From a checkpoint of a small transformer trained on Wikipedia: biases.
MLP neurons of a small language model. Each row is named by its layer, matrix (up: input weights) and neuron, and shows model dimensions 16-111. Each number is 50 + 15 x the weight over its row's rms, rounded and kept within 0 to 99.
After each neuron's rows, "fires on" lists the tokens most often at its 100 highest values on Wikipedia text that the model never trained on.

L4.up38:64 67 56 22 56 55 63 42 52 34 51 80 39 29 26 50 62 73 58 41 50 66 42 44 37 16 65 71 37 65 63 54 43 66 44 39 26 69 28 48 45 48 53 50 36 79 35 63 45 59 25 39 30 55 26 59 41 36 43 73 43 46 45 28 38 65 42 63 42 52 49 67 69 61 57 74 54 51 28 60 56 67 27 75 48 62 49 76 50 61 43 58 34 43 51 62
fires on: ",", ".", " |", " \"", " in", " running"

L13.up454:43 37 41 20 77 56 39 48 58 34 35 43 57 37 31 63 53 23 56 12 36 55 72 50 38 50 62 61 51 52 74 61 36 43 28 45 36 52 39 25 59 57 48 50 17 58 39 51 60 58 76 48 47 38 59 55 69 46 48 66 48 28 49 46 52 96 69 41 63 56 39 41 52 40 63 58 52 52 47 71 54 63 57 39 39 66 65 33 38 58 54 38 60 35 42 46
fires on: "ing", "t", " and", ";", "y", " |"

L2.up20:33 35 82 52 32 43 35 50 63 58 38 35 79 48 63 34 84 58 54 47 22 50 65 50 32 42 36 59 27 56 78 67 26 60 36 22 68 51 50 42 55 92 64 44 48 35 29 55 38 60 51 29 55 24 25 53 41 52 61 20 24 51 42 49 66 39 51 54 61 27 17 44 64 46 49 49 44 43 47 57 68 55 46 42 33 63 58 51 52 79 38 40 34 42 57 33
fires on: " of", ":", " to", " in"

L11.up182:48 42 51 26 68 34 50 51 64 41 49 43 27 48 64 45 57 44 26 54 51 57 57 59 36 35 66 63 42 42 68 42 13 39 67 38 52 46 38 48 60 31 57 77 21 43 70 42 48 56 42 28 55 50 34 57 82 49 59 36 57 48 15 52 89 61 53 66 72 26 55 70 71 26 94 76 32 46 34 62 61 60 52 53 44 57 56 65 57 71 54 47 61 37 36 42
fires on: "=", "ing", " to", "t", "y", "."

L11.up206:26 58 62 48 46 40 61 49 54 55 55 62 29 35 66 32 34 32 61 44 47 65 51 58 35 37 37 71 49 36 59 54 55 45 26 43 55 55 45 59 56 59 57 46 34 47 35 34 40 47 95 47 37 44 55 60 13 49 34 39 25 55 39 46 89 58 40 71 74 25 31 27 40 44 65 38 42 55 58 47 57 61 57 31 42 35 49 41 52 36 51 70 73 45 58 17
fires on: ":", "-"

L4.up16:40 48 53 48 62 52 56 56 75 43 44 59 54 39 57 79 37 17 58 14 44 41 53 53 50 42 55 55 47 92 43 14 29 51 67 34 59 54 47 61 46 51 48 55 42 35 32 44 35 73 63 36 52 32 76 44 46 57 51 41 46 33 59 55 47 52 38 58 72 23 46 51 43 48 69 53 54 46 47 53 38 59 34 52 38 40 46 56 81 48 40 70 72 52 51 52
fires on: ":", " del"

L12.up486:62 37 35 26 66 40 59 66 73 53 48 58 36 34 36 51 69 44 41 26 32 84 55 47 42 62 73 29 52 52 73 69 34 39 61 54 59 41 31 42 43 50 31 47 24 50 66 66 38 63 45 34 27 43 57 54 56 62 55 61 64 52 31 33 72 64 66 57 49 42 27 56 71 37 82 49 58 65 32 39 61 65 39 41 34 59 61 51 58 61 33 44 41 52 35 59
fires on: "y", "r", "al", "a", "t"

L4.up723:41 52 32 23 78 46 66 62 58 45 39 53 53 48 25 65 67 40 60 41 29 69 59 42 48 68 66 61 46 59 63 67 53 11 69 47 33 61 41 47 64 48 61 49 40 48 42 47 20 67 40 58 49 47 60 53 44 71 46 50 59 30 64 18 59 75 76 63 43 66 62 43 43 33 42 35 72 72 32 37 72 29 44 57 45 59 55 60 68 58 45 36 56 40 42 50
fires on: "a", " de", " and"

L6.up675:48 53 41 35 59 51 58 45 62 37 13 73 62 39 40 65 29 61 32 36 57 45 75 41 42 32 54 58 65 55 50 34 36 39 50 30 45 10 52 49 42 42 50 67 45 58 56 37 55 73 57 31 43 48 64 54 89 69 35 63 42 31 44 87 35 54 36 65 71 34 43 47 55 22 66 58 57 50 45 56 76 48 45 40 32 48 35 71 73 36 63 52 32 35 19 75
fires on: "3", " them", " other", " there", " others", "6"

L6.up719:26 47 16 33 72 23 22 48 45 53 32 44 56 46 59 29 45 33 47 28 61 72 53 55 39 28 55 70 35 60 61 55 31 60 64 63 54 36 66 58 57 65 63 75 22 30 62 47 27 39 45 61 63 49 47 39 50 43 40 64 50 39 48 32 45 73 57 54 60 53 28 27 57 33 44 33 72 64 35 44 56 40 39 68 47 86 21 50 46 54 03 39 58 45 27 51
fires on: " \"", " '", "\""

L3.up145:37 51 72 50 35 56 25 62 76 54 50 43 41 42 74 26 65 55 37 40 55 75 55 51 42 35 75 58 34 38 44 69 51 71 36 24 50 63 41 22 50 49 44 65 72 40 35 41 59 46 70 36 38 61 35 36 53 55 48 79 51 60 66 60 44 29 30 61 50 31 33 39 67 46 33 51 51 56 46 33 82 59 56 55 62 53 44 37 75 72 72 53 39 23 54 59
fires on: " a", " po", " at", ":", " |", " ±"

L11.up424:54 34 23 28 64 49 54 35 55 41 45 47 77 49 26 37 46 33 34 57 71 86 73 66 53 59 32 61 29 55 49 55 47 39 48 51 59 25 49 78 34 52 45 58 41 74 42 58 53 41 50 36 23 30 59 74 62 37 33 52 58 44 57 68 57 83 62 54 41 26 34 23 66 67 80 59 78 67 59 59 53 59 53 64 52 37 54 46 56 36 62 53 36 12 53 43
fires on: "t", "ter", "r", "l", "."

L3.up175:38 21 45 35 48 49 66 84 41 52 27 38 50 46 41 74 66 32 43 58 18 74 55 33 40 36 66 47 46 64 51 28 20 50 53 70 25 38 15 45 62 65 57 67 72 37 64 33 41 40 69 22 46 51 66 54 83 50 55 62 39 40 43 41 55 54 43 65 54 10 44 44 81 60 55 47 63 36 33 21 59 51 58 56 57 56 53 56 59 70 46 60 34 25 56 14
fires on: "="

L12.up142:22 20 63 36 42 44 78 51 47 49 57 61 62 41 64 36 38 31 63 50 69 55 60 58 58 38 40 56 61 34 48 39 67 47 63 58 62 47 35 62 56 45 58 10 53 32 52 36 47 38 68 50 50 56 54 64 49 48 54 66 26 64 48 36 72 46 48 78 51 51 43 53 53 30 68 68 42 54 42 28 83 59 41 42 55 40 30 36 50 46 15 51 44 23 52 24
fires on: ";", " than", ".", "=", ":", " par"

L6.up558:39 27 46 28 64 35 68 68 40 48 49 78 34 44 38 75 65 40 57 51 41 74 41 52 26 45 72 78 54 37 52 29 10 49 46 68 66 55 30 20 61 45 50 65 39 52 45 75 51 64 39 61 28 51 83 62 87 40 43 36 49 53 39 77 64 49 45 31 48 48 54 54 46 44 58 40 49 52 53 28 37 60 32 48 31 38 65 70 46 59 47 70 42 32 67 50
fires on: " Li", "i", "r", " I", " by"

L2.up4:51 45 50 00 65 33 53 84 45 39 58 38 38 34 40 44 48 62 49 33 49 50 73 33 53 50 67 62 41 51 53 62 16 43 51 55 57 55 29 33 36 66 56 34 50 53 44 68 65 57 35 64 62 42 24 71 49 42 42 74 43 45 27 47 25 55 54 63 26 50 49 40 62 31 53 70 64 72 34 33 71 17 24 64 41 53 53 72 61 69 30 45 45 34 48 62
fires on: " so", "9", " in", "1", ",", " long"

L3.up709:29 40 63 50 49 35 68 61 34 25 45 55 32 30 53 42 57 70 61 38 55 49 38 13 28 24 49 55 48 43 43 45 24 58 58 50 58 65 67 40 57 62 70 43 43 80 48 67 44 83 57 59 48 59 50 67 66 63 25 43 74 58 55 43 41 54 57 68 71 52 32 47 50 36 61 76 47 85 57 44 58 39 28 41 45 55 49 70 38 44 42 56 43 38 64 37
fires on: "\n\n", "\n"

L3.up735:39 61 70 61 40 51 34 40 78 46 25 42 74 33 67 19 49 44 58 43 42 64 46 45 43 25 77 45 63 54 32 27 43 60 37 72 41 70 55 45 38 42 52 76 56 56 40 55 63 48 79 66 38 29 26 65 70 59 06 45 48 57 55 75 41 51 47 50 54 45 45 40 86 23 28 47 52 62 19 31 61 56 44 59 48 63 42 51 41 46 61 59 49 48 57 38
fires on: " E", ":", " Geo", " at"

L2.up193:41 49 32 28 70 45 32 66 59 54 43 49 47 51 58 67 64 43 49 41 36 54 66 72 42 49 46 45 44 43 71 46 39 25 58 31 67 38 50 38 64 45 85 71 31 28 38 42 49 59 50 51 37 43 67 67 87 51 34 53 49 72 54 66 43 24 32 32 59 50 61 40 45 45 53 38 44 60 60 16 17 54 58 57 52 65 49 55 31 51 31 59 58 38 71 33
fires on: " Li", "I", " Gi", " I", " Su", "R"

L11.up566:51 66 35 29 50 37 54 49 32 47 57 60 33 48 57 49 64 37 36 48 47 44 56 62 38 37 69 51 36 76 51 41 35 36 51 49 21 48 49 42 47 53 83 47 52 59 56 64 50 45 55 51 41 58 62 86 65 50 42 46 79 83 47 60 34 68 38 55 50 02 50 66 50 18 56 63 61 41 29 59 57 69 55 30 73 26 30 45 29 42 44 44 69 41 95 28
fires on: " but", "\n", "W", "Be", " though"

L3.up394:54 48 22 44 72 37 57 53 49 19 43 46 41 48 50 48 62 54 61 39 59 25 47 49 53 44 60 63 39 67 38 23 34 52 77 50 56 38 71 51 54 25 64 39 57 35 48 59 62 66 48 49 52 37 44 46 49 52 56 72 52 12 47 47 23 33 74 49 87 57 30 71 82 45 59 78 43 42 46 50 63 50 55 47 26 27 27 47 53 36 64 24 56 33 50 14
fires on: " rel", " Rel", " equ", " sl", " stra", " Sl"

L4.up372:44 39 34 44 63 28 47 69 49 57 33 44 39 49 47 40 39 35 31 33 56 93 61 50 08 32 43 69 55 46 68 67 24 69 59 55 53 55 56 45 31 50 59 59 45 60 54 26 35 43 43 53 66 54 41 42 47 55 38 53 67 59 40 45 42 95 53 60 62 53 45 40 45 09 27 46 49 66 51 57 52 40 31 72 53 77 33 59 52 58 36 37 52 39 31 57
fires on: " \"", " '"

L3.up467:33 26 44 47 60 39 84 46 44 41 44 73 37 56 58 45 51 50 19 16 41 40 52 30 38 25 67 58 43 49 50 49 45 50 27 51 56 69 43 57 68 42 62 41 39 57 49 55 47 74 67 63 54 71 59 72 68 73 38 53 45 51 60 45 23 44 16 82 90 48 52 33 54 50 46 69 44 77 31 30 60 41 35 42 53 88 70 63 63 36 90 51 31 52 48 49
fires on: "\n\n", " is", "\n"

L5.up95:37 56 44 49 67 40 35 74 37 61 48 68 65 56 25 57 49 62 60 63 59 59 48 35 41 43 45 65 32 59 44 52 26 44 32 55 53 73 20 51 52 66 62 47 41 61 33 53 47 35 29 37 08 65 52 73 64 52 31 50 32 56 53 71 49 69 53 41 51 28 41 34 55 18 62 71 55 36 40 39 31 32 36 60 17 51 57 61 57 70 59 69 34 57 47 67
fires on: " in", " at", "-", " is", " was", "'"

L2.up170:32 53 39 38 86 48 60 80 54 55 37 50 41 40 52 50 77 39 59 34 50 52 60 15 53 49 90 44 38 60 40 65 23 33 67 70 19 79 65 71 44 42 56 55 36 75 58 41 48 40 39 54 31 46 66 65 39 61 43 21 51 53 50 52 43 43 77 50 46 55 58 59 54 31 51 69 61 52 34 38 48 42 13 49 59 68 71 58 60 37 32 53 45 23 55 57
fires on: "a"

L11.up63:51 26 83 66 73 41 34 46 40 46 31 69 39 35 32 40 70 31 33 57 47 46 55 44 65 26 55 72 41 51 41 33 35 35 60 48 58 58 26 51 46 55 55 72 60 57 35 71 42 71 38 36 43 66 68 69 43 73 79 34 36 49 53 94 64 35 33 54 64 27 52 32 81 13 56 36 55 67 56 35 55 35 57 57 28 38 43 49 81 18 73 55 33 22 69 41
fires on: ",", ".", "gan", " the"

L11.up565:50 65 60 53 37 64 40 49 38 48 39 41 38 38 44 50 48 62 59 56 51 60 66 80 56 28 63 70 27 57 55 47 45 64 36 44 58 47 19 47 56 30 41 50 55 60 22 55 29 50 68 47 62 60 40 72 81 41 41 22 49 51 57 89 53 57 62 43 41 43 50 67 37 53 34 54 47 42 62 23 50 30 37 63 43 37 52 51 57 53 47 51 49 47 49 75
fires on: " (", "°", ":", " other"

L2.up224:16 47 90 28 62 51 51 62 56 27 56 64 83 50 43 51 43 58 51 36 30 37 58 45 38 60 59 49 39 53 68 68 38 28 50 50 50 78 37 66 70 53 56 39 39 65 16 28 76 89 66 41 29 43 45 57 55 42 43 13 50 22 56 50 46 33 44 38 72 43 33 30 71 53 68 78 25 41 73 72 30 58 64 57 50 64 64 36 31 60 41 26 59 52 65 32
fires on: " for", "^", " def", " Trans", " pre"

L9.up765:27 23 46 33 57 40 36 55 55 66 42 56 70 62 63 37 50 53 29 63 34 48 61 77 47 57 62 55 28 79 61 39 38 50 48 58 56 58 41 61 63 55 51 40 31 41 42 49 64 39 45 42 26 52 53 64 51 81 36 56 46 71 29 53 38 43 69 56 42 18 40 14 47 35 24 68 80 41 78 36 66 76 30 28 31 85 44 40 72 59 38 60 61 59 55 53
fires on: ")", " season", " of", ":", "il"

L5.up10:49 57 49 59 76 58 69 78 63 43 49 50 52 51 59 36 91 39 39 22 50 78 73 53 40 49 74 62 20 82 74 64 17 41 58 55 55 56 58 78 68 35 53 55 41 43 62 32 51 46 55 36 37 64 72 53 78 68 43 59 46 44 22 59 47 53 80 56 61 57 41 59 55 47 69 42 39 61 38 61 65 47 10 52 30 39 59 52 65 61 80 51 31 47 47 48
fires on: "ta", "na", "mu", "a", "k", "ki"

L3.up70:08 42 48 65 73 69 08 34 85 62 32 69 62 27 73 54 46 88 36 52 49 53 74 47 42 22 41 41 36 55 54 39 43 40 56 31 46 33 20 63 52 63 60 64 62 60 44 37 39 59 53 34 29 39 31 51 60 77 33 49 55 76 29 59 67 41 64 51 61 22 07 63 50 27 60 62 58 38 32 39 52 30 47 51 46 28 43 35 65 44 61 44 51 50 72 38
fires on: ";", " but", ":", " and", " they", " when"

L5.up276:47 42 38 34 36 48 35 69 43 40 39 52 34 34 58 45 57 55 35 13 51 56 68 53 54 40 64 64 48 54 73 50 35 63 51 66 33 39 43 40 25 51 47 77 55 76 47 09 42 57 47 66 47 46 57 40 77 38 46 35 48 41 26 57 49 65 49 60 55 28 52 57 59 24 50 44 66 29 49 51 66 73 13 64 59 59 46 85 48 47 48 37 61 53 49 49
fires on: "s", "|", " a", " |", " an"

L2.up183:42 40 31 61 56 51 53 56 78 40 53 53 40 43 67 61 54 18 40 40 33 55 54 38 55 55 46 57 45 76 57 36 38 67 56 32 67 71 47 64 40 40 45 46 59 41 21 38 18 81 51 18 40 26 60 49 53 60 52 49 44 23 61 57 50 24 46 87 72 35 41 45 44 40 53 40 68 58 60 23 37 57 19 52 58 34 50 71 62 39 19 54 59 45 74 62
fires on: ":"

L5.up357:25 30 40 31 42 44 40 63 55 40 48 45 55 66 62 36 62 58 40 20 49 46 50 51 52 36 76 74 33 36 59 43 25 58 72 46 76 66 47 52 47 40 44 39 42 37 44 58 37 41 51 46 40 80 39 55 54 66 48 90 49 29 35 74 35 57 69 40 56 32 16 36 79 42 72 53 75 31 47 43 67 68 29 54 56 57 64 68 43 42 38 57 50 64 80 42
fires on: " the", " World", "s", " Olympic", " national"

L6.up587:46 29 52 15 52 50 36 84 30 38 22 44 49 62 61 35 76 58 46 49 36 56 56 22 43 36 94 45 47 46 78 60 57 57 40 62 35 55 42 69 31 62 44 84 69 54 53 29 39 58 54 41 35 55 52 47 55 47 30 47 58 33 30 37 54 50 67 66 48 18 39 39 44 36 52 72 65 53 16 57 53 59 41 50 55 70 42 46 52 62 44 46 59 48 37 33
fires on: " an", " no", " any", "s"

L3.up640:41 33 62 23 72 65 71 31 71 51 19 50 47 51 91 27 64 67 64 46 70 84 57 60 52 30 79 49 56 74 45 41 38 33 55 46 35 48 54 65 57 47 56 53 40 45 48 38 65 38 62 44 47 45 64 54 58 43 41 52 56 44 30 25 84 59 70 72 72 19 29 77 36 45 62 83 47 48 34 56 60 36 37 72 50 42 44 55 47 48 46 56 32 47 56 33
fires on: " and", " the", " their", "\n\n", "the"

L6.up18:68 57 18 27 75 39 43 62 34 46 36 48 41 62 59 56 42 44 32 30 45 50 83 43 54 38 53 55 72 41 50 38 40 40 44 28 50 50 54 47 35 38 44 60 47 65 57 49 42 72 71 36 63 34 52 75 81 57 42 43 52 39 04 58 42 58 60 52 42 10 47 43 47 24 48 61 60 57 30 83 39 44 47 32 47 57 47 79 51 52 38 45 40 51 41 60
fires on: " it", " he", "3", "6", "2", " that"

L9.up172:42 29 27 43 67 57 66 53 55 22 40 41 55 17 73 50 67 41 69 39 50 53 66 54 70 53 72 56 34 58 68 75 44 38 63 65 43 36 43 37 35 63 61 55 41 42 42 57 30 57 53 53 27 71 82 41 50 64 49 58 42 49 07 55 60 55 51 64 45 45 17 41 61 31 60 53 58 65 45 51 52 34 31 43 30 36 53 81 43 30 46 72 46 41 55 53
fires on: " his", " their", "s", "iv", " mar", " her"

L2.up631:42 41 42 28 40 44 67 40 42 46 45 42 37 38 36 59 51 23 33 44 00 47 69 39 57 59 46 58 24 67 43 34 39 56 56 75 35 33 42 76 51 69 47 47 66 42 59 18 19 44 57 41 57 40 62 33 64 62 32 52 37 22 22 39 53 54 29 48 59 50 61 55 72 50 40 76 55 44 57 33 64 61 49 49 42 63 46 48 72 82 52 55 35 33 40 40
fires on: "="

L4.up371:44 55 65 55 54 41 39 56 40 16 26 47 52 40 54 34 66 15 52 34 45 53 42 56 45 40 58 52 24 87 35 58 66 78 82 54 40 61 66 53 67 53 60 54 56 45 24 55 40 93 47 38 50 36 61 50 53 55 51 62 69 50 31 56 27 34 52 61 35 58 23 44 91 59 23 72 51 33 60 70 49 62 37 17 30 47 42 60 44 87 48 39 43 43 37 20
fires on: " rel", "rel", "fr", " coll", " Rel", "ss"

L11.up696:30 30 21 54 60 70 19 48 49 28 28 65 64 39 31 73 60 42 55 34 52 55 65 51 14 50 42 59 47 61 58 34 42 35 52 69 91 62 33 45 47 57 46 47 47 51 33 54 26 44 44 46 24 52 61 40 45 39 66 26 43 48 49 61 44 59 39 74 61 50 55 32 45 61 71 57 44 36 53 53 18 58 29 41 28 77 68 45 63 59 72 68 12 55 48 47
fires on: "-", " |", "'", " Ex"

L4.up91:29 68 54 41 49 29 66 66 29 16 29 48 41 55 36 53 60 57 45 51 61 48 61 50 30 40 65 68 48 58 51 60 36 61 30 48 57 58 33 31 59 53 60 36 53 67 53 39 48 71 48 51 58 45 53 71 71 38 41 58 48 55 61 73 42 53 65 90 64 47 30 59 66 30 46 55 45 67 45 46 66 48 51 37 49 42 23 50 35 53 50 27 36 25 52 29
fires on: "\n\n", " of", " an"

L6.up633:23 59 56 32 58 36 64 58 53 62 28 63 56 40 71 79 60 58 71 62 55 56 48 56 45 40 61 50 11 64 62 46 57 30 23 57 48 69 37 63 30 77 64 42 47 40 69 63 70 31 50 30 37 48 69 62 62 35 67 31 46 70 19 77 66 54 51 59 66 24 48 63 32 47 36 49 35 34 43 69 63 47 68 51 40 66 28 35 59 49 16 92 54 46 46 43
fires on: " name", " different", " den", " al", " according", " ban"

L2.up501:11 60 75 39 48 33 49 57 58 61 46 53 61 40 90 36 67 63 41 49 47 57 57 80 32 44 51 44 42 64 52 64 45 48 37 48 51 21 63 68 42 71 40 61 64 30 53 40 43 51 59 43 51 52 45 50 33 18 45 31 37 42 45 63 87 56 51 47 47 24 35 35 43 66 38 47 55 22 62 55 58 59 52 29 63 75 59 25 75 55 42 32 72 47 70 27
fires on: ":"

L8.up625:44 63 29 40 59 57 54 64 54 43 26 35 73 47 60 46 78 69 69 31 38 62 51 46 71 33 69 51 34 76 58 56 42 41 82 63 40 46 46 50 40 62 78 37 41 47 40 19 47 50 44 36 21 66 53 52 44 49 62 36 46 47 25 46 75 50 59 61 45 41 56 83 46 33 67 45 58 14 56 47 64 28 44 43 57 48 46 29 31 29 19 48 39 34 53 37
fires on: "s", " their", "loan", " the", " his", "ret"

L12.up42:46 37 55 57 45 58 62 45 29 66 57 96 44 64 79 50 60 55 44 64 61 54 58 82 50 22 66 32 27 64 66 46 30 42 59 31 21 39 40 34 57 60 45 24 41 59 63 68 64 27 76 53 15 60 31 67 61 70 60 81 51 56 42 69 34 49 41 32 65 22 42 26 55 37 37 54 67 50 41 55 47 77 69 45 64 55 34 66 22 40 64 34 63 46 60 38
fires on: "\n", ",", "\n\n"

L4.up487:44 30 55 59 39 53 20 47 94 57 38 54 72 40 79 55 44 39 81 45 61 41 60 51 53 50 40 40 43 45 55 55 56 47 42 60 24 58 33 49 50 55 71 55 56 65 28 49 49 41 50 53 50 58 58 50 54 74 45 33 26 86 10 79 60 47 28 60 42 30 33 43 57 47 30 51 45 46 50 47 49 17 32 60 26 63 08 43 54 37 24 74 58 33 59 44
fires on: ".", " who", ":", " with", " inf", ";"

L6.up242:15 30 37 15 55 40 54 67 41 58 31 54 45 42 33 52 66 39 36 38 42 59 49 35 22 31 91 52 48 62 45 46 24 61 39 55 29 50 63 48 64 56 39 49 52 51 63 45 63 40 51 48 55 34 62 36 74 55 27 49 44 53 41 34 54 54 63 80 53 41 42 71 80 42 54 69 64 28 38 64 63 61 16 58 53 64 69 52 58 78 53 47 58 47 33 37
fires on: "s", "|", "-", "="

L4.up536:42 18 43 53 59 73 70 59 77 50 40 60 59 43 71 74 57 61 36 62 35 30 53 47 55 32 59 53 38 72 54 32 44 45 50 25 68 71 45 78 43 38 46 73 47 54 32 48 21 69 53 33 45 45 70 51 57 32 55 38 53 47 41 37 66 47 45 51 73 30 23 38 37 35 69 44 44 57 42 64 39 59 25 48 50 42 47 44 78 42 28 88 53 45 77 70
fires on: ":", " episode"

L9.up692:40 45 67 51 53 64 70 39 63 50 29 56 54 50 30 82 43 35 37 77 34 48 48 37 26 39 73 74 59 64 58 27 44 47 34 26 39 77 50 64 53 38 30 47 42 55 18 29 74 96 62 38 35 44 69 58 66 54 38 47 68 53 63 58 45 57 63 49 63 08 38 34 62 21 37 44 50 56 46 40 37 53 24 49 44 50 59 72 80 45 24 40 51 43 52 74
fires on: ".", " of", ":", " 20", " |", " July"

L6.up549:42 45 69 37 62 36 31 67 66 36 51 75 44 28 52 59 58 39 57 26 52 53 62 22 18 34 84 43 32 41 41 33 38 58 76 53 49 53 37 36 54 65 74 64 45 60 35 36 44 52 53 58 45 68 55 67 52 60 26 47 44 53 42 79 37 63 39 65 50 61 21 59 77 37 69 51 64 65 44 47 59 31 40 33 50 45 34 68 51 35 53 77 42 48 76 29
fires on: "\n"

L5.up515:32 38 34 03 44 48 44 74 29 40 41 31 56 65 52 31 81 53 54 50 63 57 44 49 35 47 72 59 37 36 48 24 23 58 59 54 38 34 66 40 46 48 46 27 52 50 48 47 49 35 49 48 57 58 53 67 48 39 51 85 38 57 36 47 33 56 64 87 52 27 57 31 79 36 61 43 61 36 34 44 57 59 55 61 65 25 49 74 55 71 43 35 55 55 63 40
fires on: " the", "|", " An", "-", "s", " Ar"

L12.up251:56 15 78 45 53 40 51 40 47 49 33 41 66 55 60 52 53 38 67 57 55 44 54 69 55 44 53 67 25 70 47 47 45 41 44 55 58 67 59 62 61 64 53 40 33 38 13 48 48 68 89 35 71 38 57 29 36 52 47 52 41 74 50 66 48 35 60 57 56 24 30 22 47 21 63 62 44 54 37 32 53 76 18 51 46 47 57 64 77 45 12 46 36 51 69 43
fires on: "=", ":", " |", " Ver", " and", " of"

L6.up205:68 41 42 31 56 55 51 81 71 04 61 66 32 22 29 51 50 45 56 33 68 63 43 32 38 34 55 41 38 66 70 70 46 55 45 50 49 34 28 31 49 45 52 98 47 67 60 28 45 60 39 50 34 56 56 31 71 14 40 46 62 37 46 58 44 88 34 38 59 42 71 48 49 70 71 53 49 59 28 37 56 70 47 60 45 55 57 81 51 52 15 56 60 55 48 64
fires on: " |", " in", "|", " is"

L12.up621:41 02 65 65 51 67 62 54 44 45 45 95 56 57 67 49 69 78 23 78 54 48 48 51 32 04 72 35 34 44 46 40 53 69 61 42 46 31 43 54 56 26 38 28 56 59 36 48 64 34 49 27 18 54 55 65 45 61 55 89 48 30 45 50 56 34 48 74 73 35 61 39 40 66 67 35 73 56 67 62 64 54 62 43 53 58 32 56 46 39 46 75 73 51 28 21
fires on: "\n", "\n\n", ",", "."

L2.up584:44 44 65 50 39 49 45 52 60 57 21 41 63 41 41 49 50 54 41 53 42 71 66 47 36 41 53 41 53 46 47 35 31 74 50 37 59 54 35 32 31 56 43 56 48 34 56 42 41 41 65 37 55 51 48 47 66 59 65 45 64 51 38 49 51 45 67 82 65 32 39 43 59 36 37 48 20 48 30 40 53 47 59 59 35 49 24 42 47 72 54 63 19 49 53 24
fires on: "="

L8.up340:38 29 44 36 71 38 62 46 73 80 40 53 46 27 37 43 54 40 39 33 34 85 52 54 30 37 56 58 34 44 71 47 56 60 95 75 45 47 54 58 62 62 59 50 44 69 53 46 35 43 46 57 60 45 59 44 41 71 28 53 63 35 39 22 59 75 29 37 38 68 42 51 66 55 28 61 62 35 46 63 45 41 40 76 68 53 28 41 78 47 45 38 48 44 30 36
fires on: " \"", "\"", "="

L12.up608:38 59 52 48 58 52 46 30 44 47 30 63 70 68 25 46 11 43 29 50 62 65 60 48 40 37 48 69 38 62 45 41 42 53 58 45 51 54 37 78 50 49 61 61 51 31 33 53 54 31 46 44 56 46 87 65 63 65 71 79 43 47 55 46 54 66 46 63 63 27 18 33 81 45 72 30 50 53 65 51 30 74 44 73 35 24 12 35 69 24 73 74 42 40 61 31
fires on: " a", ".", "ter", "gan", " most", " an"

L2.up554:38 20 54 63 36 42 36 60 76 11 62 45 48 46 85 38 57 48 63 42 48 52 49 36 36 27 40 68 52 57 48 39 37 71 62 53 67 59 64 37 56 67 53 39 58 62 24 62 38 58 53 40 50 43 53 60 72 51 47 64 45 64 67 52 36 36 80 46 70 28 29 40 68 66 53 69 66 59 83 14 66 45 35 45 48 23 50 61 35 43 07 66 40 30 71 58
fires on: "\n\n", "\n", " (", "ini"